Part of a small language model's weights: no biases in attention or MLP, 188M tokens.
MLP neurons of a small language model. Each row is named by its layer, matrix (gate and up: input weights) and neuron, and shows model dimensions 64-127. Each number is 128 + 32 x the weight over its row's rms, rounded and kept within 0 to 255. A neuron's up and down rows have the sign that makes its largest values positive.
A block is one neuron, or neurons of one layer that tend to fire together. After each block is what it responds to, as a language model described it from the Wikipedia text at the highest values.

L3.gate264 [124 142 162 124 137  97 160 127 111 150 106 114 139 143 150 105 108 111 103 171  91  55  72 120 156 106 142 119 168 126 159 168 137 127 119 138 101 211 168  84 141  94 160 125 102 114 159 123 155 186 133 104 175 151 178 165 120 149  90 113 141 183 122 153]
L3.up264 [ 77 122 127 169 121  55 117 120 140  70 153  86  56 171  49 141 107 106 163 123 102  89  73 120 199 148 188 123 127 109 200 172  86  98 128 170 120 147 102 110 113 148 145 136 133 119 146 159 107 144 126 110 169  93 131  92 117 140  98 125  94 123 181 136]
L3.gate295 [152 126 104  93 179 141 115 128 114  98  81 176 134 118 142 128  89 152 114 127 129 123  74 154 121 128  93 192 117 118 159 129 109 147 179 171 105 134  91 125 147 110 141 124  79 140 173 128  82 136 160 123 169 136 152 136 137 132 122 168 172 136 187 127]
L3.up295 [187 135 132 167 161  42 103 139 116 160 128 147 106  90 100 152 104 145 158 109 101 139 136  96 163  78 144 156 148 177 104 134 142 155 104 134  91 132 135 118 128 127 208 109 167 130 194 160 154  74 168 101 127 137 179 132 154 117 182 121 131 126 138 190]
L3.gate467 [116 141 170 149 156 162 116 176  93 129 155 141  83 110 110 148  90 126 123 159 140 196 119 124 100 106  98 142 162 102  54 160 115 121 157 137 122  98 123 135 137 127 151 102  98 187 134 143 120 181 113  89 175 115 147 157  98 169 177 154 145 162 119 124]
L3.up467 [ 97 126 159  94 134 136  52 182 123 147 204  48  77  77 123 187 154 104 178 148 182  44 100 156 165 148 149 158 127 142 134  74 142 113 144  83 112  62 141  79  99  89 136 117 161  73 115 112 151 101 138 102  98 138 188 150 154 101 185 119 153 117 146 168]
L3.gate477 [128 135 112 143 110  92 147 102 122 150 131 121 139 192 184 123  94 172 111 133 118 152  90 110 100 107 115 154 174 113 153 127  84 110 190 134 105 158 130 162  87 136 139  98  87 183 115 123 178 147 154 123  95 190 158 172 162 132 136 114  96 137 192 162]
L3.up477 [ 81 111 131 127  91 127 146 117 126 139 170 107  76 161  91  77 137  90  78  67 133 171 142  83  72 115 159 155 128 145 160 134 125 111 216 137 102  96  94 184  70 126 145 114  78 109 136 146 153 142  80 136 109 121 130 122 140 150 175  68 169 140 100 129]
The last word piece finishing a common word split oddly into fragments, strongest for "e" after "on" (one), also tim‑e, lif‑e, Sour‑ce, be‑ing.

L5.gate16 [193 131 125 165 135 108 112  77  87  95 134  94 111 130 120 132  86 199 122 200  99  55  73 152 138 141 125 158 164 195 122 148  32  82  99 121 114 156 115  82 117 100 114 154  85 187 121 142 113 167 127 189 122 112 109 111 128 142 132 108 122 157 219  76]
L5.up16 [137 183 134 206 102 126 115 103 125 142 101  87 136 110 121 149  82 178 100 162 127 135 108  93 183 115 125  94  68 167 109 138 105  90 113 123  96 176 109 132 128 111 141 110 109 165 126 163 144 139 151 161 139 151 177 191 115 138 177 124 152 138 124 143]
L5.gate139 [162 129 155 114  97  88  45 112 127 172 142 154 106 113 137 127 145 193 148  97 166 157 108 162 132 133 129 146 223 161 173 140 135 152 147 158  77 136 149 166 115 121 135 101  79 112 124 130  89 186 150 146 203 163 155 150  95 154 142 166 121 190  76 129]
L5.up139 [113 127  62 173 109  60 119 134 113 166 120 139 166 135 125  95 109 118  88 152 122 158 154  73 108 114  95 134 136  93  69 145  84 178 175 173 106 178 123 137  93 115 122 176  92 153 144 154 134 159 154 158 160 138 168 118 131 148 125 171 112  99 152  59]
L5.gate152 [121 172  91  91 156 112  77 182 120 143  94 131 108 158 107  72  88  70  97 116 106  93 113 103 129  87 132 128 105 122 124 119 103 105 162 122 195 137 118 158 145 187  95 172  74 154 171  94 136 139 157 115 106 167  98 131  75 165 142 188 113 156  87  63]
L5.up152 [133 183 126 124 189 131 140 175 129 132 135 101 156 135 113 154 157 116 182 137 140 104 164 113  78  92 129 115 108 107 168 139  94  96 109 150 221 115 150 146 141  95 110 120 102  91 126 172 107 116 116 178 169 147 100  80 206 131 124 162  75 155 106 206]
L5.gate156 [ 67 114 171 157 131 113  90 145 127 131 154  76  67 124 118 101 119 153 104 120  97  26 105 110 116 163 144 126 146 107 159 132 160 159 129 132 133 157 117  93  96 126 144 145 100 170 154 130 139 179  90 136  91 146 111 194 122 140 103 148 104 132  92  84]
L5.up156 [120 125 162 120  38 134  78 125 113 130 178  64 113 133 107 173 142 164 125 187  94  75 139 117 133 103 142 114  64 121 162 119 169 125 185 168 140 203 148  96 115 116 151 129  79 124 153 119 147 154  87  93  92 156 121 146  44 142 148 151 144 141 120 121]
L5.gate210 [ 79 106 141 197 100 155 105 173  68 143 125 132 111 124 125 110 119 159 168 158 130 166 123  77 127 126 161 136  80 106 147 104 130  95  53 167  82 141 160 124  78 116 114 123 173  96 184  81  85 136 155 142 100 133 135 177 120 100  63 113 130 133 108 124]
L5.up210 [112 110 141 158 101 152 125 130  75 131 137  53  77 163 125 159 160 159 161 134 154 165 155 107  68 117 124  76  99 121 165  98 153  82  65 195 106 139 195 161 136  67  48 112 181 112 145  93  93 148 134 128  83 137 153 151  76 101 112 117 187  92  97 104]
L5.gate227 [138  98 117 109 173 115 139  93 135 102 128 117  46 218 115 180 168 154 131  86  91 142 126 143 125 112 172 130 163 111 184 160  97  94 131 128 109 139 134 137  75 218  61 148 170 103 155  73 144 143 109  66 107 104 108 134 135  67  98 126 111 140 111 124]
L5.up227 [105 170 103 167 104 136 125 160 133 127 128  70  77 156 154 137  83 116 147 120  73 107 141 149 133 107 118 114  91  74 185 125 153  64  93 123 147 182 127 134  81 141 124 159 161 110 129  91 108 161  96 116 132  67  93 131 111  85 127  80 122 132 158  86]
L5.gate252 [ 76 137 193 181 125  44  64 139  95  80 103 124  86 139 194 112  86 137 141  86 125 123 103 123 128 173 124 159 179 108 173 132 100 153 124 124 141 153 119 166 139  80  66 119 131  84 126  92 121  94 125 130 144 110  48 152  95 209 122 139  91 181 133 105]
L5.up252 [106 159 100 141 114 134  62 184 135 141  97  86 155 167 107 119  95 135  84 146  62 152 146  79 122 136 147 103 126  85 109 170  97 166 119 199 166 173  93 157  90 127 106 145 139  73 154  31  42 173 108 146 139  98  95 126 104 171 127 154 134 125  87 168]
L5.gate258 [107 140 189 173 107  54 133 139 184 104 111  80  71 163  85 113 106 128 143 118 134 198 128 125 116 111 134 152 101 175  98 152 101 114 141 152 115 151 127 158 163  97 109 143 113 181 184 161 141 128 127 157 161 137  93 119 143 121 149 123  74 190 120  96]
L5.up258 [105 215 146 161 143  88 165 101  99 134 127 152  86  89 125  83 147 210 130 173  61 104 113 100 132 136 155 122 173 127 183 127 151  94 170 177 106 144 101 116 125 124 144 117 114 139 154 126 121 170 144 184 131 147 104 149 188  99 142 164 130 111 121 137]
L5.gate291 [106 161 173 117 147 186  79  99 106 139  70 114 103 150 131  67 126 167  98 122 195  94 129 129 107 127 118 115 135  97 156 115 137 187 127 194 160 174 202 120 115 125 133 164 131 101 188 117 190 149 109 159  87 157 106 159 115 155 129 148  96 130 109 116]
L5.up291 [134 154 222 114 112 128 105 143 179 117 128 206 173 113 142 141  91  72  81 117 161 151 150 154  95 180 161 115 224 182 114 105 138 131 123 170 115 131 127 171 140 122 141 120 117 108 175 131 147 111  92  97  88  97  97 152 126 118  89  56 111 124 125  86]
L5.gate329 [ 73 134 126 124 143 111 155 120 135 150 129  73 117 123 174 114  62 105 141 132 141 157 128 177 147  85 149 153 120 116 159 122  81  96 157 144 136 133  78 175 112 159 149 106  60 123  98  90 122 110 163 135 170 136 150 142 117 119 126 105  88 218 123 172]
L5.up329 [107 155 126  95  96 135 183 127 158 129 116  75  76 168  96 137 142 174 158 172 154 146 165 151 147  84  97  65 132 149 145 127 104  81 187 131 137 120 121 143 149 109  96  84  87 113 123 100 131 149 174 117 138 117 109 119 109  71 134 135 166 125  82 111]
L5.gate338 [160  70 115 187 102 135  96 126 137  92  49 115 153 181 165 108  37 119 121 165 131 103  99  96 149 152 133 126 122 175 114 102 126 119 135 147  81 122 121  82 104 153  91 110 158 136 151 151 144 112 139 141 157  84 147 117 132 178  57 135 158 129 131 127]
L5.up338 [155 193  81 165  90 119 189 165 175  82  93  75 104 130 171 124 107 113  89 149  92 133 102  93 190 169 150 128 138  74 132 104 103 100 115 193 131 134 117 137  81 141  73 101 157 144 159 183 154 169 189  53 150  87 119 148  96 153  95 108 103 101  89 105]
L5.gate339 [196 159 138 140 150 121  54 128 137 174 142 156  72 100 102  78 140 153 135 162 149 120 120 168 143 163  72 141 159 107 157 109  54 139 124 192 120 131 155 190 207 122 145 112 129 141 138 137 123 139 149 140 117 185 142  89 158 170 128 138  59 109 117  95]
L5.up339 [170 194  76 126  92 136 136 142 144 153 110 115 113 120  98 161 132 176 123 155 146  81 113 111  61 142 137 133 123 139  99 137 106 149 124 157 105 109 144 184 165 135  73 125 116  58 158 132 179 127 149 134 156 155  86 117 179  72 121 127 110 128 113 166]
L5.gate398 [183 101  78 160 108 104 169 132 137 115 120 134 139 126 118 130 112  92  59 131 131 135  73 140 101 156 157 181 181 140 145 167 125  48  84 173 155 118 124  86  90 117 148 151  80 137 111  97  75 134  57 154 146 191 112 123 152 140 141 170 132 191  98 144]
L5.up398 [106 131 146 103 124 161 171  74  94 106 135 142 181 149 151  68 117  87  98 180 147  77 104 161 116 164 100 140 107 144 199 156  94 118 126 149 121 108 122 106 161 117 166 166 112 116 236 127 175 105 112 146 168 172 125 166 103  85 129 121 117 121  76  70]
L5.gate399 [ 82 157 190 118 155 160 129  67 159 128 165 212 144 138 106 165 118  98 168 148 132 165 124 105 139 117 155 136 140 108 149 139 146 141 110 134 125 146 147 144  79 152 143 132 122 129  91 131 151 123  90 119 135  56 106 123  76 157 162  88 119 156 116 131]
L5.up399 [142 167 218  74 136 114 112 175 107 163 123 152 103  98 118  98 166  91 108 191  91 124 120  92  93  89  97 129 130 114 110 116 108 106 156 166 158 196  99 170 194 145  91 153 114  48 141 105 196 150 166 160 123 116 102 155 119 120  50 170 125  83  82 115]
L5.gate430 [ 74 135 105 154 161 106  89 135 176 124  70 120 161 165 167 105 121  49 100 119 127 120 159  78 151 116 204 147 146 127 164 166 125 100  64 162 135 152 122 131 119  90 111 156 128 126 131 161 155 134 143 148  99 115 175 148  82 133 127 143 129 164 124 147]
L5.up430 [118 118 178 128  92 160 164 124 105 101  95 130 152 119 163  91  88 110 135 153 128  99 136 117  83  97 136  85 145  74 144 123 105 143 147 107 146 148 113 128  88 138  88 151  99  78 140 123  28 139 146 130 159 149  94  73 128 149 116 141 196 157  62 143]
L5.gate436 [101 107 149 104 132 109 144 162  83 153  82 154 188  65 154  82  79 122 128 139 100 118 138 117 177 163 103 109 113 161 133 124 107 156 168 128 137 162  95 174 171  99 124 138  54 133  62 118 104 109 126 113 127 106 169  92  83 140 177 143 174 138  95 138]
L5.up436 [109 163 134 147 156 102 122 126  91 100 143 131 113 102 157 134 130 144 131 132 117 150  66 111 176  99  99 147  84 183 115 134 125 147 120  96 188 135 108 177 130  69 145 102  72 117 144  82 103 136 124 145 110 148 150 197 118 172 141 205 114  92 154 155]
Short subword pieces inside proper names, often foreign or rare places and people split into chunks, e.g. Fl-or-ida, Hels-in-ki, Gius-ep-pe.

L2.gate466 [104 124 120  93 160  95 177 151 189 163 128 141 155 143 164  60 112 149 166 172 134  60 155  73 111 111 121 147  74 157 132 108 120 178  80 137 135 101 132 110 150 120 113  86  63 179 167 122 213 155 105 118 101  60 121 117 158 151 136  76 143 140 145 159]
L2.up466 [183 115  66 116 148 106  85 161 123 126 186 127 181 121  91 142 174 163 102  73 105 159 174 131 137 152 189 147 140 155 145 152  77 178 105 113 153 140 114 101 152 116 115 142 172 114 151 128 116 169 176 182 172 165  43  64  86 182  91 121 180 166 130  60]
Word-internal pieces like on, in, ac, en right after an opening consonant, mostly in names and words: Bl-on-deel, W-in-nipeg, b-ac-helor, betw-een.

L2.gate437 [142 105 142 140 164 162 166 126 107 202 122 163 121 124 144  75 108  95 140 115 208  89 102 125 134 174 139 132 133  92 144 150 126 106 151 117 121 153  90 129 111 154 120 141  73  89 110 107 100 158 121 104 198 116 142 116 118 112 167 121 116 126 118  93]
L2.up437 [ 63 111 122  54 181 125  62 148 169 110 138  81 150 149  62  87 132 178 115 177 130 143 168 138 162 130 127  81 101  75  98 122 101 118 123  96  95 121 108 146 122 159 115 143 149 116 129 142 107 109  80 147 109 162 155  80  97 229 161 116 124 104 112 137]
Auxiliary-verb pieces right after a subject, mostly the "as"/"ad" of split "has"/"had" (she h-as, he h-ad) plus is, are, were; also mid-word pieces like "id" in David.

L5.gate37 [125 133 195 117 124  98 143 192 132 113 128  68 124 145 101 107 121 124 149 141 110 150 107 132 117 137  78 182 132 170 102 109 127 184 111 145 132 205 123 119 150 160 131 125  76 147 104  90 162  79 122  85 177  99 174  70 113 162 100 128 133 130 127 149]
L5.up37 [129 131 141 144  75 144 128 108 197 142 162 115 137 124 150 127 131  96 188  97  41 124 207 109 106 131 182 146 103 157 107 127 140  66 119 100 108 123 110 159 120 130 120  98 225 166  84 104 110  85 172 120 128 114 114 101 188  85 185 118 132 197 158  97]
L5.gate84 [159 128  79  92 141  82 108 136 107 138 163 148  51 168 135 153  64 131 102  89  77 120 129 129 155 103  91 188 106 125 122 194 111 151 159  99  86 136 153 131 151  92 122  76 152 169  95 127 125  82 133  35 146 195  89 144 141 133 158 115  92 175 168 141]
L5.up84 [146 114 130 153  90 151  99 140 155 121 148 120 180 158 177 156 194  66 128 137  78 108 126 154  48 148 138 128  86 175 154  85 163 139 159  74 113 170  92  87  52 188 136 133  88 194 150 118  93 112  98 158 172  81 171 157 108  97 159 185 159 124 145 184]
L5.gate127 [151 135 160 140 134 159 120 180  97 179 119 122 154 157 101 130 132 124 168  81 147 146 124  83 156 138 151 183 126  97 215 143 109 156 138  67 109 168 163  96 136 111 143 128 154 102  96 197 110 102 155 113 184 141  95 147 110 135  97 110 117 170 123  64]
L5.up127 [120 167 183 166 124 131 145 137 115 128 132 140 172  78 138 168 150 169 220  77 121 194 188  93 141 121 148 142 116 152 177 181 143 107 121 135  89  87 181 127  80 171 148  90  76 119 135 132 171  73  81 151  90 122 115 163 143  96 168 153 139  89 119 142]
L5.gate159 [ 87 107 155 125 126 112 141 153 180 133 141 135 156  85 176  98  85 154 162 164 145 157  90  90 192 139 116 162 130 132 156 170 127 109 138 105  84 160  98  92 145 120 193 101 101 142 139 165 182  34 153  70  92  70 117 107 120  96 120  90  80 181 146 152]
L5.up159 [139 134 121 156 122 101 102 192 111 144 154 121 127 125 123 121  76 155 165 129 166  63 107 140 136 163  64 171 117 150 131 140 118  84  70 155 179 140 151 160 161  71 199 136 126  87 119 173 126 142 157  23 141 134 158  54 134  96 174 122  84 100 140 116]
L5.gate170 [132 153 135 142 178 167 100  75 122 161 111 103 150 192 116  71  86 157 102 104 173 140  75 108 193 133 123 100  87 120 131 148 140 131 115 123 153 115 117 118 117 163 118 128  92 122 160 168 149 164 122 142 112  61  90 126  63 161 129  96 142 117 110 140]
L5.up170 [160 133  82  99 181 102 110 143 153 132 150  97 133 136 109 113 177 133 164 159 104 133 147 136 145 113  98 133  64 107 132 157 127 224  64 104 164  98 133 128 189 145 147 159  92 127 116 120  93  97  46 160 132 151 111  98 197 124 154 129 116 127 122 132]
L5.gate182 [118 117 175 133 122  88 113 166  99 147 148 158 145 165 142  94 141 103 128 182 109  64  60  91 130 130 129 159 127 130 109 182  56 143 130 158 131 151 170 177 106 131 161 163 132 112 127 113 113 125 164 128 128 101 111  96 133  77 112 154 135  80 128 111]
L5.up182 [197 142 114 154  73 103 125 113  81  85 148 113 225 143 155  79 120 110 118 113 132 144 132 179 158 128 133 134  71 192 150  58 104 104 152 158 106 176 232 156 125 137 146 121 126 114 141 114 138 129 113  40 103 149 208 118 119 104 117  54 113 138 172 145]
L5.gate214 [124  71 160 127 181 183 127 113 140 173 122 155 139 110 142  37 120 142 153 158 108 126  97 103 105  52  76 183 184 144 128 156 132 137 165 116 178 155 158 109  92 136 148  86 138 131 154 118 115 103 133 136 152 204 125 145 156 148  92 138 120 125  97  78]
L5.up214 [ 86 165 113 208  59 157 124 130 159 133  82 139 156 106  86  66 105 116 136 137 129 123 176  93 153 105  97 128  98 168 137 229  98 150 117 144 126 174 120  87 155 127 181  54 118 154 130 173 127 129  92 142  94 116 145 177 123 129 144 166 101 151 139 149]
L5.gate222 [129 152 117  93  95 103 132  92 105 167 163 142  79 176 158 104 102 121  85  97 159 121 114 101 138 116  98 154 134  86 148 119 100 186 181 104 100 169 171 115 142 117 146  71 118 193 128 127 158 105 186 121 195 129 141 119 105 208 126 157 112 140 142 104]
L5.up222 [171 137 153 131 136  54  94  90 199 125 155 147  88 127  77 158 158 112 232 135 116  96 128 178 164 162 168 135 182 108 162 153  84 153  80 118 125 114 152 116 134 127 153 151 176 165 176 157  70  45  81  76 128 157 119 110  59  91 175 178 147 141 181 147]
L5.gate239 [ 74 103 122  96 133 116 181 156 102 154 117 148 154  89 142  86 153 128  92 122 118 116 136  88 161 141 127 121 168 221 148 128  90 163 137 156  86 159 116 116 122 129 208 122  82 108 183 108 111 118 145 109 151 134  62 156 165 147 174 134 147 103 140 186]
L5.up239 [ 88 172 188 180 152 116 133 186  63 146 141 142 104 118 110 145 149 145 114 205 116  89 130  94  71 114 167 142 136 104 120 104  84 113 134  69 126 128 199 122 118 132 188 119 137  97 227 124 186 138 103 115 107 154  75 127 145 136 116 165 178 137 116 180]
L5.gate290 [130 113 139 105  58 107  99 219 106 126  83 116 141 143 177 123  72 153 176 102 147 123 142 159 181 139 103 139 166  99 130  88 133 145  86  94 126 156 162 148 115 162 171 112 116 127 145  87  89 117 155 103 110 102 155 176 135 137  85 144 112 155 177 174]
L5.up290 [ 77 220 128 139 109 144 140 123  58 158  97  87  68 104 116 136 126 151 131  70  45 145 159 114 131 144  84 167 135 147 128 146  62  96 169 122 150 109 145 120 148 143 164  56 156 127 114 128  64  89 132  80 137 132 117  94 120 139  62 134 105 135 129  62]
L5.gate355 [172 105 115  99 170 114  99  58  97  94 153 114 100 157 156 105 154 113 132 137 108 112 109 154  73 143 135 215 130 137 131 110 147  95 140 115 113 130  41  82 188  97 148 119 108 103 107 136 168 116 120 134 124 136  83 111 121 142  85 186  79 142 123 155]
L5.up355 [122 118 125 143 126  93  99 120  38 101 174  79 139 157 141  79 117  96 132 175 105 154 130 179  92 125 120 193 115 120 136 115 145 144 152  98 108 127 128 120 141 111 105 126 123 126 107  67 131 106 137 153 138 155 141 119 103 149  98 130 193 184 139  79]
L5.gate359 [127 148  95  94  97  73 162  88 139  90 197 133 133 167 210 148 141  99 106 137  97 148 154 149 143 154 134 158 140 124 158 101  88 100  40 117 113 194 186 120  94 157 141 105  72  93 150 150 124 138  84 159 164  93 153 157 110  73  95 153 113 215 213 127]
L5.up359 [148 154 118 157 134 162 116  97 105 103 175 156 129 154 109 119 131 129 149 171 130 103 152 162 155 167 139 110  97 101 169  99 126 162 135  59 121 113  87 178 130 102 116 184 114 147 113 153 128 111 133 164 116 184 175 142 127 116 172  99 185 136 136 180]
L5.gate409 [140 168 131 126 127 127 127 208 109 124 149 111 150 175 149 127  58  75 122 118 151 105 100 175  96 125 161 188 197 156 114 133 118 153 188 135  82 122 136 122 132 179 165 146 105 103 139 142 105 110 139 164 129  97 162 134 169 135 126  97 108  95 129 136]
L5.up409 [ 84 167  95 100 121 124 134 135 177 120  73 108  99  86 136 107 110 144 134 136 144 150 129  82 134  34  99 116 104  97 113 111  96 131 177 132 174 149 190 101 124  73 160  67 108 123 114 129 118 117 156 106 141 110 110  71 124 151 149 108 122 170 190 231]
L5.gate415 [119 143 140 125 131 118  60 129 160 133 118 128 104 117  79 119  93 166 113 141 127 154 166 131  67 152  46 155 224 138  63 105  99 147 162 116 182 117 162 142 110 146 149 129 120 157 176 160 156  97  95 115 163 106 160 113 144 149  90 144 134 146 149 159]
L5.up415 [145 113 120 156 102 136 110 109  99 161 123 126  85 154 115 136 139 151  75  55  99  81 152 205 206 124 108 128 145 128 112 132 134 155  79  72 153 141 138  75 137 172 128  88  98  84 145  40 146 106  59  96 140 159 106 124 154 135  83 121 108 111 206 100]
L5.gate462 [ 90  44 183 131 115 124 179  41 106 109 163  71 117 127 100  70 114 136  81 159  74 134 107 123 157 128 183 164 149 138 144 130 150 154 162  57 130 131 143  44  94  85 155  96 135 114 130 123 107 101 158 167 101 148  93 147 135 133 127 127  70 178 160 147]
L5.up462 [ 55  55  84  90 164 106 111 123 106  69 178 124 127 144 113 127 136 140 144 177 124 143 121 152 145  87 157  96 170 148  94 114 143  92 158 113  64 144 101 123 167 137 137 137  71 130 116  29 126 117 112 118 117 137 141  93 116 170  88  87 139 146 128 120]
L5.gate496 [ 60 179 142 101 134 121 197 113 158 152 188 121  82 128 143  98 144  99 177 104 146 127 151 110  90 160 165 136 167 167 135  78 194  92 163 101  67 111 100 155 115 178 180 134  96 109 200 114 173 119 145 116 151  82 154 156 120 136 168 128 110 172 129 105]
L5.up496 [123 150 119 146  83 137  95 139  77 131 116 161 134 108 124 134  92 192 124 117 165 108 189 108  75 134 154 101  75 100 122 152 100 144 141 127 180 122 163 134 136 159 157 152 118 129 109  31 168 111 163 110 182 128  81 198 168 111 116  98 152 123 105 120]
Fires most on "of" after "one" or "many" (one of the, one of four); more weakly on the final piece of quantity and partitive words like among, several, three, five.